python train.py --num_key_value_heads=1 --head_dim=32 --intermediate_size=256 --rope_theta=2440.0 --qk_norm=false --parallel_block=true --init_std_up=0.0312 --init_out_by_depth=true --optimizer="muon" --lr_mult_qkv=0.5 --lr_head=0.00748 --decay_fraction=1.0 --decay_shape="square" --max_seq_len=128 --dataset="wikipedia_en"
MLP neurons of a small language model. Each row is named by its layer, matrix (gate and up: input weights; down: output weights) and neuron, and shows model dimensions 32-127. Each number is 500 + 40 x the weight over its row's rms, rounded and kept within 0 to 999. Numbers have three digits each. A neuron's up and down rows have the sign that makes its largest values positive.
Before each neuron's rows, "fires before" lists the tokens most often just after its 100 highest values on Wikipedia text that the model never trained on.

fires before: "ti", "cy", "ble", "ct", "na", "ted"
L7.gate9:451481561465505521465517443530549503494479468457493480486541466491520539480504498467484529489522498608498527510503479482555430518554496509516514491525480441486444444467424513467547520493477464484538497468492546534517499518520443514526514589467540501527489470557446513489471507525507536571
L7.up9:550493462455508564509549593493576581526507471528557497515524423574493457475500546466570457520514494497441473475453471483528475467469540477496552564519511423475474596508500428481475460511484507441443465489523455476474497480450480546520531488508560462507439526510548450527478499507534508472
L7.down9:523508488455576476514497463578474537519604519523462521481513551508524535467485519529510508532512459501578581531476495452433506495404486542472563530478467533502451542525471551464542566477527584527503533502504504536515530506458513469481476451491520499546529490445577476523506433515564461520

fires before: ".", "=", ":"
L6.gate149:549497517556555505479515417455569520482462552517547501470534554539571462476567541509463572541495505549489596503484528488503458448512468492527469462512491503454485550513578483493473458529520509491614482461432506502497540479558507480503553484504528572525427486523480500439511519490490514500
L6.up149:505583571393540532491414528493487556590447563511456452451420480480518545501519616471455436491487498459442541434500546540524429531497461531497498535524470524501556490532492452477494523599490561498478483466501506480496473445470575560498503515475501585527487554471521507527479508583503505411
L6.down149:436531468438458513447567553488481419521548487505504543485574397492550474482456445422510532575464520503485550462457472516511526548460513451462476490530550516381422573465462534449496456499513507483427527483446493526481517453564472512504471469472499476485581522511533469471445494461458501586

fires before: ",", " |", "."
L6.gate229:563524477447454482472537499533571502497480523504497547465522522503499528451552540472488566516449534430507527578543478525504515458425494483487508498446480543428466497428476500484436410491517548515526526437527452493447488534476560506440428493465493547479563502531487547423563499473543525552
L6.up229:515536497459460489468503472611414479522477500541579518497574503525477472500469529533457532444512546513485487459494543565571463517564504578495542503553519428448430467554488543546544452498513519464410547500509541537440494536557513506489521463495548512470503465472531556492452499495516471495
L6.down229:521586468523484466476543547448478491511392502463515395490519476469528582469501508564510519484554552506472516526540522529473508489484473522497586514545509467436511502477539485427584553475549522581506495519507463520513526483411521548500525521521463481487451492460560605555468513548394484457

fires before: " a", " an", " born", " the", " elected"
L6.gate155:531555521507458501479425473495553439475485499475475467451531476510537533476503506496524528416567465551552542545467447526526519474446486491512551482496518589480499471455496486512488456454509476442503504466475532484505504482487543512476418579486422539454505499459504538482539500411542539528
L6.up155:523455417580489496523489471520518516468511459471516508506491543522537579460513436552503478428430506471454500482542489497540484506492525493432498477477484517470508491484450481586494534483480480516465516526513538489554437461445477492504494490592545552546479480524593504494493520452452435497
L6.down155:457502482476551545491475500498502486476498484547501507475488477478564470493478553514504446465466532548517449462491546535521546497510489427528499526459507447530441469521484493502489413484533596554441496523534483482548436490491587457556460559516518502433478574566505510452468501465473476479

fires before: " the"
L3.gate78:522493564576501472480533451524487582457449524470526562506493564541555486567528522474489492544534498501486476451472506427457524541497525555498608527520511499559517493517464555528499503478455413496490463598478462577485462501569495508517525506454471503533460533505483537510506492543532507489
L3.up78:517456493462472531537518517525461462483550476509480501563556506442480522474540525491466509530445469443494494530537412484549500470498524560459418443505537397437467521519440489482534577574451462526450469496453572533420481511470467488481460419556500498415520521507559464532432450519478514464
L3.down78:494483484455425540498466519465480467533523418497467495538490462523558501506562516498491528468422486551516581525576459524565455496462515455546447521521481485511535544463546477488560463533525524475460473481523550409471577563457453503487463471506477501473459552460517433559565502463475518545

fires before: ".", "″", "gan", "′", " |", ","
L2.gate120:471550427546532514483541466527430513445530508585494433468491457509476525524545517523515462552586581501549525473477486541491517498399574492476521513562498416532497555495555474513460468548521461529467527530453516501526442507454587451499450499489494559486545446481526480460520458551540503564
L2.up120:485531483508510578507541506455508492525542554594537450507508453495506466557504485520417400493568473574521554507488518542460513512504556464437452497442515491555492578483548480486519465509503474527454513535463539546581497495470444536552442478501538588491468486441616523522502504521521476499
L2.down120:533498493441493461522512514450499526559530561450540502546428521465550500537473436492501514461418447584466477535539478512544505504533491530541509490512539523443541438483523526477554522450495555482514503522485454527574537471568424555561509542539494493472534501474505484490458560454459420451

fires before: "-", "="
L3.gate98:460461441440464565521492509504537468425574571505487477534476537481495437546503516503497456445488474474532539523488515514513522479602471546485548479475432509428588514499484540490489506489509551522462538481564426546504532498473529539505505528438509456514526514488445522474534488546458544467
L3.up98:509508490388501495593439564493490408499589516498524560506551483547555497539447491530450499499499528525615551505500518495512505521584541501484588429443449514412492543490443513499436494509516539434499480514521482533437466516538503486444435478475504505479523520517465574500616515471412524479
L3.down98:497411516521450480490441502436532431477519497479491514565480445502557544506480402477441535452532463503587526539538588453505459522460494433524464490507501510439499553394476471503487525503519489459492480497543470477508487503454490469463442549547571498478573516396524574538546519482458508516

fires before: ",", ".", " of", " and", " later", " with"
L2.gate132:532540562509555514544517470505461436476567446539525518513469480513466471516477549497486543549494511550547482466551489536498436551546504479556530589588537516521479459507512465530480427495466494490537460479474598508510413520504546573505509533504466468489424443481548440431554591508521498522
L2.up132:486450532449555419510488507481450470514545456486539484537460529515446515396525520557520530581511539444440531518487462514493525499498530478508503506525392500543485485606533536542545449465549528457477439487492522536446511517523440489546568492494530478482466382539496557535483491528503477451
L2.down132:502397507449503456515416443425410474501509524423491422559503528521415485504421464575472501533474464451518607547508494525536499515433526487468518473500497467545451467525528543531518466550522534445565530482512450482558531504487442455526581517554489476464455472530458518463514530489501490432

fires before: ",", ".", " and"
L8.gate202:512479520491581513517459485525513467561510495511515508502567443535464512541509532511366555524477487523549544434432439503471525416463544440517533527541455486440485487488441504447442476533585528475511484602574532457482527507483516558456550529529468532550529500527534502501506491564485572538
L8.up202:521470506478507505452415520487459508459518512515442423498464548543510463508445469407545530516441507466484533484503456532443485512412537434446519518527488515532478461469555451520483522570519409559482499463431459495472572500433542520601501457482500470447486508552499492522506513486435531460
L8.down202:457583468507509494433508503410504504553459461466432501504567538490510517502474494518579491523468509515497496487547467478533501459505560549421568525478494485475405503493580566455461425564467530541496465481478582510507523499446488462469523572505513456540526473450460502544466532451527464462

fires before: " |", ";"
L5.gate75:508504490433540524463451461493532483471380476483511479494439453546452527407570476486460511492458495492470547521459486455519429522437516500498493501467505510519521490549475475463485474511480426517442516547520499493491483579496494482525561517443503506454498445517455496508499467532482487526
L5.up75:488547505491474535483530506528493557473497550516499508496450439493489490524522389552527423520517578459493492517464456445533460512568396515518523539496505580506481466501472552495510442497505488506458554434543572405563509513558452477552463520514512467526522421497506453458473526534525482578
L5.down75:503473578457502521546479455421499501528500525444479411526401563542474523453469475518529478506460438497458554541503510510537439519481525572500452520446466579489454546474472482507519472525503517508481459566492519466565539509520438566514515561498549552461532487416480526515498481529523471464

fires before: ".", "us", "al", "e", "y"
L5.gate154:497538512525517531564471554477555488429476467448521441517502490481494547541519487573494586498489488505505492526466510533514514515472555437394562490505476477438547467411475418484543414480509528524491475443495453482519489451448475463533449521544404553449486500478461485490542500532489446513
L5.up154:537486522490444518532595489494448481459467470559510521557549462441541529496526529502493545502445435532532394490454489430509474509487453547450474518475502497472551541536530513525510471481512500469497513465502444456539471513553367506484491451510379502455523535525516496532491519462526451519
L5.down154:507481514576520528474504551440518477542449461443582482542526499526505483539520429429545531504554531539511493516480489512506538551533531506387455576510514512447475491458545565497484433516504474415530534538506517487535536490498473499483506531543562425507514425482518526452501470475507518431